Weights of a small GPT-style language model, trained from scratch on English Wikipedia.
Architecture: LayerNorm before each block, rotary positions, untied embeddings.
MLP neurons of a small language model. Each row is named by its layer, matrix (down: output weights) and neuron, and shows model dimensions 32-127. Each number is 50 + 12 x the weight over its row's rms, rounded and kept within 0 to 99.
After each neuron's rows, "fires before" lists the tokens most often just after its 100 highest values on Wikipedia text that the model never trained on. A number after a token or word is its count.

L2.down223:59 76 34 39 40 37 41 61 50 69 76 42 66 61 70 29 42 45 38 57 23 66 52 37 64 28 33 66 47 49 28 45 33 54 51 64 45 34 32 51 58 68 48 48 46 42 47 34 43 64 52 49 46 46 57 70 61 63 53 64 68 51 61 76 49 42 42 52 34 50 42 69 56 46 53 74 43 72 55 54 56 60 55 40 49 41 49 47 62 35 52 50 42 48 74 60
fires before: "ment" 23, "or" 16, "am" 8, "ing" 7, "oun" 7, "ic" 6

L8.down920:58 34 72 43 68 54 49 56 37 42 67 53 59 52 48 52 36 47 66 30 44 18 45 55 63 39 51 32 32 62 48 47 42 26 32 36 73 47 44 40 51 54 51 39 61 60 75 53 59 36 43 44 52 25 71 53 62 68 67 52 39 62 42 67 48 31 45 52 49 36 71 47 43 36 30 29 52 58 57 55 45 36 60 68 39 63 65 46 45 60 68 51 42 51 43 61
fires before: "ich" 48, "o" 25, "i" 8, "os" 4, "it" 4, "at" 4

L2.down54:47 56 64 57 36 50 47 52 37 45 73 37 25 51 52 47 72 62 64 50 45 47 58 44 62 81 32 23 28 50 75 59 54 34 72 29 39 46 49 55 43 40 52 70 38 45 39 49 57 42 70 75 53 28 52 50 72 48 44 41 45 64 44 43 56 43 57 66 58 39 26 62 50 57 47 53 39 68 55 36 23 54 37 58 36 65 61 71 47 66 67 57 51 54 61 54
fires before: "il" 12, "ed" 11, "n" 10, "end" 7, "c" 6, "g" 5

L2.down107:42 61 49 50 46 41 63 68 58 39 62 50 43 53 27 57 62 43 62 61 42 51 24 32 53 61 67 47 42 52 63 39 40 72 51 63 59 33 63 60 51 47 54 46 59 13 49 52 42 51 56 34 57 44 50 48 54 54 58 64 47 53 52 53 38 73 27 52 55 46 42 48 68 41 32 61 52 59 37 48 66 59 53 50 64 73 48 35 40 68 45 57 48 63 67 52
fires before: "i" 13, "u" 11, "on" 9, "o" 8, "ag" 7, "um" 7

L10.down809:64 39 54 51 69 72 59 38 39 40 59 44 46 35 37 31 46 44 36 54 50 50 36 56 64 31 33 49 74 66 31 37 26 46 51 38 69 46 54 48 48 47 71 46 59 51 50 35 16 28 59 74 53 61 65 46 37 29 49 51 38 60 44 46 65 41 25 46 48 49 50 56 63 39 46 19 54 36 46 63 54 55 46 56 50 54 50 31 52 69 58 52 42 51 64 71
fires before: "t" 16, "y" 13, "f" 9, "in" 6, "it" 5, "re" 5

L8.down101:53 46 54 49 50 31 46 50 53 24 50 54 59 28 41 55 46 63 55 40 52 48 40 50 28 52 69 28 54 40 68 62 59 63 37 39 28 40 39 49 50 35 36 38 37 53 51 65 51 57 60 57 59 38 78 62 56 62 58 53 59 50 45 47 70 53 41 45 39 35 64 46 64 82 39 30 62 55 42 46 54 22 41 55 55 68 48 43 48 65 33 34 25 38 51 52
fires before: "t" 28, "s" 19, "st" 14, "d" 9, "y" 9, "c" 7

L5.down244:44 39 40 55 35 31 43 62 49 39 54 52 47 44 45 49 57 54 48 53 47 49 40 45 44 48 50 49 17 55 51 71 41 54 47 59 29 32 43 76 26 66 59 54 45 50 58 47 63 59 50 72 63 34 63 40 35 48 54 46 56 46 58 26 42 29 55 60 56 33 36 49 41 64 62 68 54 52 63 50 48 84 63 48 60 70 46 61 34 49 40 45 47 69 60 45
fires before: "n" 24, "p" 21, "ed" 7, "er" 4

L7.down15:44 44 52 43 58 50 52 44 55 45 52 65 34 35 58 61 50 47 45 43 75 38 47 41 43 58 50 39 48 39 51 48 46 54 53 67 56 54 54 66 55 38 49 40 49 66 38 35 39 52 54 58 35 38 59 53 38 51 42 29 69 56 49 61 45 65 39 41 51 45 31 69 66 33 47 78 75 49 29 39 20 44 51 66 38 32 33 39 63 53 49 53 68 45 28 44
fires before: " " 31, "\n" 29, " Ch" 4

L10.down114:54 43 56 55 35 38 54 30 42 71 83 50 55 68 64 56 39 54 56 27 69 55 62 53 67 46 51 46 60 59 65 71 47 35 64 37 63 47 49 51 67 63 57 43 37 45 67 57 58 34 42 53 43 36 64 34 50 42 55 34 51 45 57 43 60 56 55 64 35 42 51 39 59 40 59 39 70 57 40 70 71 37 60 31 64 26 38 54 51 53 39 49 46 69 57 48
fires before: "t" 18, "a" 12, "an" 11, "it" 6, " to" 4

L5.down61:43 61 60 35 69 50 54 42 46 64 41 47 29 57 37 48 62 43 40 51 71 54 49 51 66 48 48 51 21 40 50 58 63 41 68 55 52 48 47 59 49 43 62 46 30 47 52 10 57 28 29 34 30 73 64 49 53 42 59 47 48 57 54 57 72 27 46 39 70 37 44 63 48 42 57 49 54 57 60 49 60 56 44 27 57 62 46 56 52 35 44 47 50 73 64 70
fires before: "er" 34, "n" 17, "l" 10, "ter" 8, "ic" 7

L7.down690:63 51 61 47 41 51 60 46 53 53 47 53 62 58 65 38 53 40 69 55 50 56 55 49 63 59 58 52 53 28 34 70 32 52 47 53 67 56 37 60 50 59 28 64 53 46 36 65 55 17 48 80 51 58 45 61 48 30 67 50 51 64 41 52 54 43 51 73 62 43 60 72 66 23 64 49 73 33 63 67 62 56 36 48 47 41 48 34 89 50 42 65 62 31 34 62
fires before: "iv" 25, "it" 15, "p" 10, "ed" 5, "ive" 4, "k" 4

L2.down567:63 50 72 37 40 59 60 56 45 73 43 55 60 64 63 38 42 41 65 54 53 38 54 68 36 34 55 56 46 54 37 68 44 39 63 72 50 32 52 19 45 78 24 51 31 42 55 49 24 38 54 47 50 51 62 63 67 66 58 56 41 61 61 58 37 48 42 65 36 72 45 68 62 40 55 33 63 77 53 46 51 40 39 62 44 27 49 62 29 18 40 48 35 65 38 55
fires before: "ic" 19, "-" 13, "f" 13, "or" 11, "i" 8

L2.down195:53 51 32 62 38 62 54 66 48 41 27 27 35 39 56 62 53 65 36 59 40 61 52 68 61 58 47 32 33 42 37 41 44 31 40 34 52 75 60 50 59 37 54 43 56 48 54 33 47 42 31 46 56 54 40 44 72 59 59 50 44 64 48 51 37 68 36 71 69 54 73 55 44 34 66 53 51 66 54 55 70 65 46 42 43 53 40 51 62 27 35 45 50 76 37 27
fires before: " |" 45, "." 20, ")" 14, "ol" 4, "7" 4

L4.down519:41 46 48 75 55 49 44 43 37 74 60 40 54 44 56 54 37 58 59 59 47 41 51 60 46 63 42 46 57 29 64 39 45 57 53 57 47 58 55 34 51 71 58 55 23 66 36 74 41 63 65 53 30 45 54 47 43 38 51 47 54 41 67 85 41 47 82 48 51 43 53 39 54 36 56 40 59 51 47 47 54 64 61 61 35 32 46 61 65 36 40 54 46 35 72 30
fires before: "\n" 45, "-" 5

L3.down17:37 56 42 58 76 23 33 49 42 50 31 45 49 71 64 37 43 59 62 53 30 54 51 17 43 35 60 49 36 56 44 62 25 51 53 41 49 47 53 38 75 49 46 64 47 52 42 52 35 50 53 55 48 72 52 63 78 56 42 66 64 45 47 77 48 37 69 73 51 40 41 46 61 48 39 58 40 26 48 48 51 50 62 45 37 56 57 52 56 41 45 39 52 64 61 40
fires before: "==" 23, "\n" 12, "===" 8, "I" 8, "ing" 7, "The" 6

L5.down521:58 44 51 45 30 37 62 59 69 50 51 38 63 52 53 60 53 46 60 29 47 48 63 43 52 61 51 66 59 48 39 39 52 59 64 49 51 64 47 37 35 69 55 40 58 39 48 34 58 64 37 60 49 44 45 91 49 48 47 44 43 37 46 72 34 73 52 47 54 67 27 47 61 32 49 34 64 61 21 61 60 61 47 60 52 54 63 34 56 45 54 26 24 51 51 60
fires before: "ow" 14, "ed" 11, "t" 9, "es" 7, "ing" 7, "u" 4

L3.down517:57 57 59 45 55 71 50 56 41 37 41 51 48 55 63 52 59 36 46 47 78 23 43 78 37 46 30 32 39 60 34 66 44 44 60 32 62 35 54 52 64 51 30 67 63 40 38 61 45 60 34 51 56 26 62 44 23 65 54 34 61 62 64 19 46 48 54 66 51 65 69 47 34 56 41 43 47 35 44 54 29 62 54 35 59 50 50 60 67 36 33 36 56 38 39 56
fires before: "o" 35, "e" 34, "n" 7

L5.down272:74 57 53 57 52 63 52 49 43 56 50 67 61 41 53 56 53 54 50 35 66 53 41 35 39 52 39 55 61 59 38 41 52 47 70 44 50 35 53 44 40 53 41 54 48 47 38 51 67 55 58 71 70 48 47 25 49 65 75 17 71 57 50 25 43 53 71 50 55 52 47 49 46 27 37 34 39 58 31 54 55 58 52 48 57 47 63 42 41 41 34 43 48 57 46 51
fires before: "r" 19, "n" 19, "le" 16, "ation" 12, "el" 4

L4.down469:41 62 47 45 26 61 33 33 45 44 61 41 66 44 34 53 36 57 32 61 35 54 67 43 43 53 50 65 43 51 51 58 53 29 52 51 58 39 49 66 33 72 44 43 57 43 60 63 72 31 43 48 53 53 60 55 59 60 53 66 50 47 30 28 49 47 54 42 45 39 45 49 30 46 49 65 56 40 61 58 51 59 62 41 52 60 32 51 42 20 59 41 55 52 71 50
fires before: "p" 25, "an" 13, "er" 8, "it" 8, "b" 5

L8.down2:25 43 54 38 50 63 66 38 49 62 32 55 60 29 35 44 39 34 46 80 85 64 54 50 57 54 47 57 55 39 51 55 46 38 51 51 50 53 54 41 50 46 60 73 60 46 38 53 46 51 35 63 45 43 53 40 42 65 56 46 40 71 43 45 57 60 41 55 31 48 62 34 38 51 54 35 56 58 39 38 68 43 39 63 40 32 52 60 44 52 63 43 54 66 57 82
fires before: "t" 39, "p" 8, "or" 5, "ed" 5

L10.down821:29 51 51 77 37 49 52 53 56 67 43 38 45 57 45 28 65 53 54 52 50 61 58 27 54 61 66 34 43 30 30 54 41 52 19 41 54 32 61 74 45 45 73 49 36 52 49 35 48 53 34 73 56 47 74 64 35 60 32 46 73 64 47 43 55 31 47 42 40 49 50 47 49 39 56 54 41 36 56 42 45 49 46 38 61 45 51 63 47 57 61 47 32 47 50 58
fires before: "n" 24, "ut" 11, "ver" 9, "p" 9, "r" 6

L7.down689:48 39 36 42 74 19 43 57 46 35 62 80 59 51 70 69 45 57 53 37 64 59 50 46 58 46 58 28 56 48 47 56 29 59 44 57 50 52 48 44 58 58 34 37 51 54 49 53 56 37 41 37 60 48 51 47 46 53 59 37 73 57 44 70 45 68 51 60 51 31 39 68 49 53 41 69 70 49 51 72 44 41 52 28 45 52 25 44 65 53 49 51 42 85 08 38
fires before: "\n" 32, " " 31, " \"" 8

L3.down605:42 49 43 56 46 50 41 41 59 45 57 48 70 65 41 38 45 57 65 48 54 49 59 48 44 47 58 78 49 65 64 54 64 50 63 53 41 35 62 39 68 37 50 56 49 48 35 42 53 61 52 61 29 49 43 47 65 66 62 49 61 47 50 38 53 65 59 42 43 59 44 39 35 52 41 24 35 61 40 45 53 21 51 49 31 54 49 40 43 54 60 48 57 54 59 53
fires before: "\n" 43, "c" 10, "es" 7, "or" 5, "A" 5

L3.down730:61 50 45 55 56 22 52 59 46 47 53 53 32 67 65 25 33 52 65 63 58 60 59 66 69 48 54 45 26 56 33 58 50 52 42 53 61 39 46 63 45 40 37 52 40 47 45 67 32 53 42 49 44 31 44 72 40 39 54 66 34 50 62 40 34 58 50 48 30 45 39 72 64 43 32 38 57 55 45 62 74 26 46 39 36 62 43 36 67 89 71 37 58 37 54 39
fires before: "ic" 25, "t" 15, "it" 13, "c" 4, "iv" 4

L7.down222:42 49 49 73 53 62 47 43 21 67 37 60 24 53 44 26 61 48 61 39 42 35 57 54 49 33 70 51 44 47 55 67 44 52 59 43 28 46 54 63 59 56 47 58 57 32 36 42 55 65 53 54 42 40 48 34 45 55 66 63 44 39 60 40 59 57 52 40 37 60 47 40 76 56 38 21 46 44 43 49 44 51 48 73 61 42 26 28 52 67 42 45 34 37 59 45
fires before: "s" 40, "t" 7, "b" 6, "or" 4, "so" 4

L10.down495:56 44 66 41 39 59 56 50 47 61 39 44 56 43 38 44 57 45 37 46 46 53 66 57 57 73 58 46 44 37 55 50 70 50 45 65 54 51 50 75 46 61 50 59 49 63 77 54 54 37 51 51 37 57 51 36 80 51 50 41 52 56 55 50 51 42 45 39 56 46 63 26 49 37 49 66 39 63 68 61 25 62 48 51 40 57 39 58 53 60 58 45 59 43 49 51
fires before: "or" 40, "ic" 7, "es" 7, "ing" 5, "e" 5, "in" 5

L2.down399:50 58 66 49 47 44 32 50 52 78 49 38 62 73 38 70 60 34 52 39 47 63 39 49 47 52 42 44 59 64 42 62 65 48 59 54 35 41 51 62 32 54 60 65 65 53 37 51 48 73 40 74 59 35 47 57 45 42 56 62 38 36 55 64 49 40 48 48 47 61 39 55 53 59 49 38 58 77 45 47 36 58 36 63 63 49 31 47 60 64 46 45 47 56 36 56
fires before: "or" 18, "d" 18, "t" 16, "ip" 10, "s" 4

L8.down126:42 58 42 47 68 46 52 71 57 51 52 44 42 48 55 46 36 47 52 25 48 33 55 66 55 59 59 65 70 59 43 49 48 46 47 58 29 86 57 30 29 32 51 39 76 42 32 59 47 34 61 48 72 51 53 39 49 71 85 47 68 69 48 39 55 71 55 44 65 50 62 63 43 49 40 35 54 53 45 37 16 65 55 59 49 23 39 37 32 31 37 47 63 50 36 53
fires before: " " 25, " by" 10, "e" 8, "ed" 8, "g" 4, " of" 4

L9.down837:42 54 60 21 46 56 43 48 66 51 57 57 54 48 51 39 62 46 53 50 53 60 53 56 59 44 44 41 46 39 42 59 61 59 61 56 65 64 39 47 57 64 44 36 40 55 62 32 67 44 57 66 33 73 54 46 42 61 48 55 47 56 41 75 37 54 35 33 60 41 38 54 31 54 55 46 41 46 67 39 52 61 46 73 62 42 53 55 54 50 72 61 40 58 48 41
fires before: "en" 38, "le" 7, "n" 7, "l" 7, "3" 5, "y" 4

L3.down665:42 47 50 42 31 46 52 59 55 41 30 45 50 57 57 55 32 42 49 57 45 40 50 45 55 16 75 83 45 59 25 55 53 59 60 39 56 62 42 71 59 44 56 66 31 26 48 60 15 59 66 31 53 60 59 47 70 74 69 44 57 44 55 29 41 47 40 35 55 65 66 64 56 41 64 61 47 34 61 44 69 52 35 77 37 61 32 81 72 57 25 46 42 56 65 40
fires before: "p" 22, "er" 9, "m" 8, "nd" 7, "e" 5, "g" 4

L9.down741:61 48 52 61 63 39 56 65 48 47 41 62 50 49 59 46 55 47 32 36 72 69 57 49 52 59 34 36 65 58 30 34 49 32 46 40 38 52 54 49 50 52 64 49 58 51 68 61 53 44 58 70 64 56 83 51 67 41 33 25 73 35 48 65 49 54 50 55 37 48 46 38 39 56 34 53 66 57 74 44 56 47 69 36 63 38 45 63 64 29 47 55 44 58 46 51
fires before: "\n" 35, " The" 14, " He" 7, " In" 7, " S" 5

L8.down151:40 33 32 41 65 52 32 52 39 47 58 39 47 59 57 42 42 22 56 60 33 33 59 43 49 67 31 49 39 59 30 52 36 47 36 48 45 63 47 53 63 60 47 32 70 60 58 50 60 50 61 54 39 33 38 46 64 53 53 45 61 43 61 34 49 29 40 49 34 44 44 41 49 48 47 61 47 43 59 33 52 57 40 56 67 74 57 64 46 54 50 68 59 35 42 46
fires before: "ear" 28, "ork" 18, "ou" 5

L9.down113:66 52 58 37 59 41 59 39 39 53 44 50 62 33 47 29 44 48 50 40 64 48 46 49 72 56 50 61 54 49 53 67 22 50 21 60 71 69 66 40 36 25 54 48 72 51 37 35 36 13 53 48 53 62 38 50 61 29 55 50 40 67 48 49 58 58 32 60 43 57 40 52 42 60 63 71 54 50 60 31 39 40 31 74 50 42 69 55 53 33 59 57 48 63 42 66
fires before: "d" 18, "l" 11, "v" 11, "p" 8, "t" 5, "f" 4

L5.down847:37 46 50 46 55 73 75 56 48 70 40 57 71 59 51 55 49 62 42 49 59 47 51 46 61 48 31 80 67 51 62 62 49 41 60 55 43 57 72 31 49 55 45 59 57 66 52 35 24 58 40 73 64 50 47 56 27 57 88 55 49 48 49 47 46 60 51 50 38 44 36 59 31 35 66 73 44 53 50 35 35 39 46 62 39 48 60 71 56 48 47 52 45 47 51 59
fires before: "f" 19, "ol" 18, "." 9, "ic" 6, "y" 5

L10.down441:60 52 66 42 49 37 48 18 72 53 62 59 72 31 60 40 48 53 60 51 42 55 43 43 51 43 39 44 71 52 58 55 41 73 61 61 44 55 38 41 59 37 33 49 81 60 59 38 56 51 39 41 57 60 46 49 36 46 71 40 38 27 54 42 51 23 44 49 38 75 52 78 45 58 65 43 22 19 53 78 47 59 50 51 56 42 50 29 77 39 43 57 46 46 64 50
fires before: " " 31, " to" 7, " o" 5, " that" 4, " of" 4, " a" 4

L8.down203:50 41 53 37 37 42 50 42 46 59 68 29 68 44 46 41 49 54 52 48 56 53 53 55 51 55 46 46 53 39 34 40 47 23 36 52 66 37 36 47 77 36 61 59 46 42 40 45 43 60 39 50 29 49 48 47 55 34 77 67 56 44 68 55 37 61 60 42 48 54 47 57 64 66 67 38 33 47 38 47 64 43 58 29 40 56 47 48 47 39 40 57 64 58 48 40
fires before: "ce" 23, "c" 20, "e" 15, "s" 5, "es" 5, "h" 4

L9.down266:41 37 55 48 50 37 63 47 45 58 47 59 45 57 74 39 55 54 52 70 78 56 57 47 46 55 52 61 62 62 68 43 65 70 20 48 47 48 50 23 51 49 43 39 59 59 55 19 73 58 60 36 42 41 65 57 37 52 52 37 57 45 40 31 67 47 66 55 53 48 49 62 63 20 67 40 61 54 38 65 43 34 45 69 59 41 54 46 73 39 44 75 52 50 28 51
fires before: "b" 14, "ou" 13, "le" 8, "l" 6, "an" 5, "il" 4

L2.down56:53 68 60 34 67 56 54 58 60 60 55 46 42 44 50 38 37 32 43 58 50 54 57 73 67 38 58 42 52 50 76 43 63 40 61 43 60 54 60 37 60 48 70 48 47 52 51 38 50 60 65 56 51 65 75 45 54 60 49 41 47 53 57 49 48 55 53 45 69 53 32 51 41 43 48 56 47 58 59 43 46 30 74 40 58 44 25 44 43 60 47 51 33 36 53 57
fires before: "st" 28, "il" 18, "es" 5, "n" 5, "ou" 4

L3.down574:56 39 43 48 68 77 45 41 40 36 70 70 20 48 61 56 49 44 57 68 64 54 64 47 60 57 62 55 75 59 46 41 43 54 57 50 46 43 74 39 42 49 39 53 45 36 47 41 41 35 57 51 50 74 52 46 60 51 51 35 34 40 44 51 61 46 42 61 44 68 35 33 43 64 50 34 55 68 56 33 87 53 36 50 42 32 66 50 74 34 62 64 61 57 54 74
fires before: "t" 37, "h" 6, "%" 5, "age" 5, " |" 4

L10.down819:76 34 82 66 69 56 44 58 53 53 50 53 51 56 64 64 43 61 59 70 48 48 86 43 45 47 51 43 68 53 53 38 48 56 66 53 57 51 52 45 34 59 42 33 56 46 51 58 63 57 63 41 53 57 40 59 39 66 49 41 42 48 45 51 44 48 51 62 61 42 61 50 48 41 34 49 52 46 56 50 49 37 29 47 32 37 44 45 69 54 36 42 30 72 33 66
fires before: "\n" 38, "." 9, "ist" 6, "e" 5, "g" 4, "-" 4

L9.down28:58 56 53 54 62 50 68 63 60 36 82 44 57 42 23 56 52 37 55 45 31 54 26 29 45 47 48 51 50 43 60 28 53 44 49 35 74 43 58 45 46 52 43 68 28 61 56 46 39 57 46 41 33 40 60 46 47 47 46 61 64 54 45 50 47 52 41 48 39 43 44 69 65 39 35 54 68 60 68 39 60 53 46 46 61 55 40 55 58 67 36 57 40 50 63 31
fires before: "1" 38, "2" 35

L7.down564:54 44 44 61 48 61 69 57 56 40 49 62 58 45 59 60 59 43 51 33 38 40 48 51 52 58 27 38 40 85 62 60 43 54 48 38 65 62 54 53 54 83 49 53 26 53 42 54 45 50 61 38 40 51 29 42 66 48 72 43 63 55 42 73 35 49 41 47 33 59 42 47 40 46 48 39 58 57 57 34 64 41 37 58 62 28 41 47 42 62 44 50 55 40 53 39
fires before: "r" 16, "1" 12, "9" 11, "ation" 10, " " 8, "2" 7

L2.down296:58 41 41 46 45 51 57 58 53 49 40 45 41 59 26 64 52 43 46 50 49 29 32 54 59 53 46 48 28 60 54 50 49 57 34 57 55 66 36 52 62 53 57 51 65 49 64 66 43 47 37 25 42 55 61 48 47 43 63 55 51 55 25 33 54 40 26 52 66 39 51 54 54 12 46 41 54 60 28 46 63 35 67 34 58 47 53 45 42 63 40 51 61 49 54 42
fires before: "ich" 29, "o" 19, "i" 11, "at" 6, "h" 5

L3.down327:47 41 48 52 56 50 37 26 47 30 43 66 48 62 50 40 60 60 40 42 47 60 50 62 45 59 68 50 56 26 56 43 51 64 48 79 38 58 47 50 65 46 56 54 26 59 72 37 50 54 42 48 46 46 42 52 54 53 55 34 55 56 54 70 40 55 57 45 40 32 40 79 54 52 43 38 55 31 47 33 36 56 80 59 42 24 38 42 47 52 49 54 63 37 57 55
fires before: "\n" 51, " of" 15, "-" 4, "or" 4

L7.down237:71 55 61 42 81 58 56 55 60 41 44 41 23 55 50 60 43 71 70 75 73 59 55 53 44 48 42 52 60 53 72 47 51 37 49 52 30 39 54 39 56 48 32 55 40 76 27 27 27 52 59 40 36 56 37 54 56 32 44 21 41 55 37 47 52 41 57 65 59 57 29 46 53 35 56 56 56 53 53 33 53 46 48 66 53 32 37 49 48 38 45 65 42 31 41 58
fires before: "al" 16, "on" 11, "″" 8, "ou" 7, "il" 5, "ew" 5

L10.down483:47 60 59 72 38 39 58 61 61 68 63 46 37 45 29 55 21 62 33 50 57 58 48 54 57 43 57 49 53 47 31 51 61 71 47 39 45 42 42 41 47 49 49 61 54 54 53 50 57 35 17 48 65 33 54 40 41 63 53 49 45 44 70 54 76 68 49 57 70 49 49 58 31 39 43 33 59 52 53 43 67 56 41 45 56 56 54 32 40 46 33 64 63 62 41 13
fires before: " |" 30, "d" 9, " –" 6, "le" 6, "." 5, "1" 5

L3.down370:57 46 28 54 65 47 56 62 87 19 50 52 54 66 53 51 53 58 56 53 41 43 50 46 46 56 56 65 79 56 56 41 21 59 64 60 48 42 47 71 49 60 57 49 72 49 29 58 50 34 50 45 63 65 17 50 72 43 47 23 62 48 48 36 56 36 45 41 31 51 59 50 46 34 43 64 48 51 35 52 57 61 35 28 64 40 45 54 42 47 36 44 33 47 38 42
fires before: "ion" 25, "p" 20, "ions" 7, "es" 7, "t" 7, "ut" 5

L3.down575:44 65 65 38 18 59 46 37 59 49 64 52 74 63 51 56 55 28 38 53 61 44 17 61 28 48 49 50 71 62 45 45 42 61 53 51 48 43 29 52 54 68 67 41 39 31 52 46 27 47 50 52 54 52 47 58 52 41 53 58 60 63 52 47 36 68 65 57 56 24 41 67 54 52 47 55 38 40 54 49 26 49 37 57 60 35 67 68 37 54 53 51 53 66 55 39
fires before: "y" 29, "and" 7, "ical" 6, " of" 5, "," 5, "ic" 4

L5.down677:56 26 62 39 58 42 32 65 41 43 44 46 49 64 32 60 37 49 30 48 63 50 43 43 38 51 54 36 45 77 52 54 30 54 33 74 54 60 36 51 65 46 54 64 67 52 45 47 55 61 42 60 49 52 70 44 61 39 53 60 66 53 42 61 54 28 56 39 34 66 51 77 48 37 63 50 28 41 46 31 45 49 35 75 48 66 51 47 81 64 59 53 37 31 42 45
fires before: "or" 22, "ov" 16, "b" 6, "ou" 5, "." 4, "ing" 4

L3.down345:39 31 62 56 47 52 49 27 47 65 39 48 64 59 62 55 51 52 65 38 68 42 64 64 41 51 53 49 69 44 58 60 65 45 67 66 45 27 32 56 54 64 60 39 50 39 32 50 22 39 47 57 52 41 52 57 48 41 39 36 55 48 51 30 52 61 53 66 41 45 30 50 41 37 64 48 52 50 66 64 52 49 61 46 49 56 39 55 68 66 40 25 63 64 61 44
fires before: "t" 30, "st" 8, "qu" 5, "id" 5, "a" 4, " A" 4

L4.down580:53 37 57 45 54 46 28 68 43 20 45 48 44 56 39 68 33 39 39 66 48 32 52 22 49 47 63 52 38 37 52 77 36 32 44 57 59 55 46 63 60 51 56 60 40 53 22 38 55 37 45 42 42 36 50 44 64 38 58 44 75 50 68 35 57 70 53 53 52 72 37 42 32 55 70 57 35 39 58 62 64 56 48 50 35 45 49 55 59 53 60 54 52 51 50 37
fires before: "p" 19, "ed" 14, "m" 6, "her" 6, " of" 5, "al" 5

L2.down767:37 50 43 38 57 77 53 34 49 50 42 31 55 67 52 27 46 56 37 53 74 74 46 37 56 69 64 50 50 59 53 44 67 55 62 54 47 19 55 22 63 66 43 52 38 38 36 60 32 55 51 67 65 33 54 38 44 83 66 56 39 41 56 68 34 61 45 45 44 69 56 58 38 49 54 42 51 52 57 48 47 55 55 52 38 44 56 57 41 65 43 33 41 48 50 61
fires before: "gh" 22, "ld" 20, "se" 11, "f" 7, "ic" 6, "or" 5

L2.down808:50 49 45 66 42 50 35 47 45 39 49 47 57 67 54 39 38 45 66 56 57 49 59 45 62 53 60 51 57 68 48 46 39 40 49 57 44 34 55 43 30 42 49 48 83 51 52 47 38 44 60 56 53 81 74 57 46 42 67 43 27 47 42 62 34 51 55 84 46 36 39 61 53 31 44 47 63 53 52 22 55 63 43 29 44 50 59 36 53 32 57 59 63 48 69 54
fires before: "d" 13, "e" 12, "h" 10, "t" 9, "ag" 7, "k" 7

L8.down104:49 40 32 38 63 44 70 41 55 44 54 48 57 58 38 34 53 62 29 57 48 71 70 52 33 53 42 51 51 69 75 44 44 63 43 56 29 65 41 61 44 51 35 54 64 63 52 71 47 38 44 48 46 35 36 57 54 49 40 46 47 51 48 46 69 45 63 51 41 59 51 44 32 44 56 47 47 33 44 57 75 62 54 57 45 45 53 48 54 72 47 52 43 35 49 51
fires before: "h" 13, "ic" 11, "ions" 10, "t" 9, " a" 6, " an" 5

L3.down778:48 50 37 40 42 63 56 48 44 54 45 55 51 63 41 54 55 42 28 43 58 63 52 69 58 45 56 47 51 35 58 49 48 46 53 50 51 53 40 63 64 44 41 28 61 57 60 70 47 44 39 61 60 57 74 53 59 40 61 47 44 59 27 35 41 31 55 52 44 49 48 48 46 37 37 48 42 39 60 72 45 65 56 71 36 55 43 68 64 65 56 51 58 26 31 56
fires before: "e" 16, "ed" 12, "an" 8, "ic" 8, "i" 6, "el" 5

L5.down896:41 54 58 55 49 57 42 74 56 63 55 53 65 38 51 49 67 49 40 43 52 53 45 52 58 52 49 60 29 46 61 38 65 59 58 12 24 58 64 66 60 45 40 38 62 51 47 62 36 61 43 60 48 37 29 56 38 42 48 68 36 49 53 66 46 66 46 41 30 46 58 40 69 51 52 39 59 65 59 54 51 50 62 62 54 67 44 38 67 55 46 31 08 44 23 77
fires before: "g" 18, "n" 16, "t" 9, "c" 7, "s" 6, "ed" 5

L7.down895:49 64 55 43 45 45 32 33 62 49 45 47 55 41 59 39 38 51 33 68 80 48 62 58 42 42 61 59 71 58 35 49 52 48 56 22 33 72 45 50 60 49 35 49 64 39 68 43 67 31 70 50 62 41 30 59 34 48 60 69 56 52 62 62 54 62 36 48 39 47 60 73 72 38 42 59 33 38 29 61 34 54 29 61 68 27 54 44 63 58 55 51 55 45 54 28
fires before: " " 31, "an" 10, " of" 7, "ing" 6, "," 4

L5.down867:69 48 49 73 75 40 44 57 58 31 57 43 35 59 57 38 59 49 50 61 18 48 51 24 51 42 34 27 49 40 65 62 45 73 42 68 58 39 63 39 47 71 62 43 51 52 46 26 52 41 36 56 32 73 66 52 57 41 61 58 44 65 24 48 35 49 55 36 54 61 33 47 35 66 40 55 45 50 53 42 52 16 57 37 42 34 46 39 35 52 49 36 62 51 38 41
fires before: "\n" 24, "n" 9, "ed" 7, "h" 5, "an" 5, "ing" 5

L4.down602:54 28 40 45 45 29 57 48 57 56 55 73 50 59 66 46 64 49 24 41 48 54 42 51 41 46 25 40 47 34 52 17 51 50 52 50 30 45 57 49 63 67 38 47 69 41 41 56 51 52 40 77 48 71 46 48 66 54 39 50 34 36 58 44 39 50 37 43 43 34 39 33 50 28 54 63 49 66 46 44 42 35 37 77 37 48 49 42 65 54 45 41 67 47 31 49
fires before: "ent" 13, "ap" 11, " to" 8, "h" 8, "y" 8, "l" 6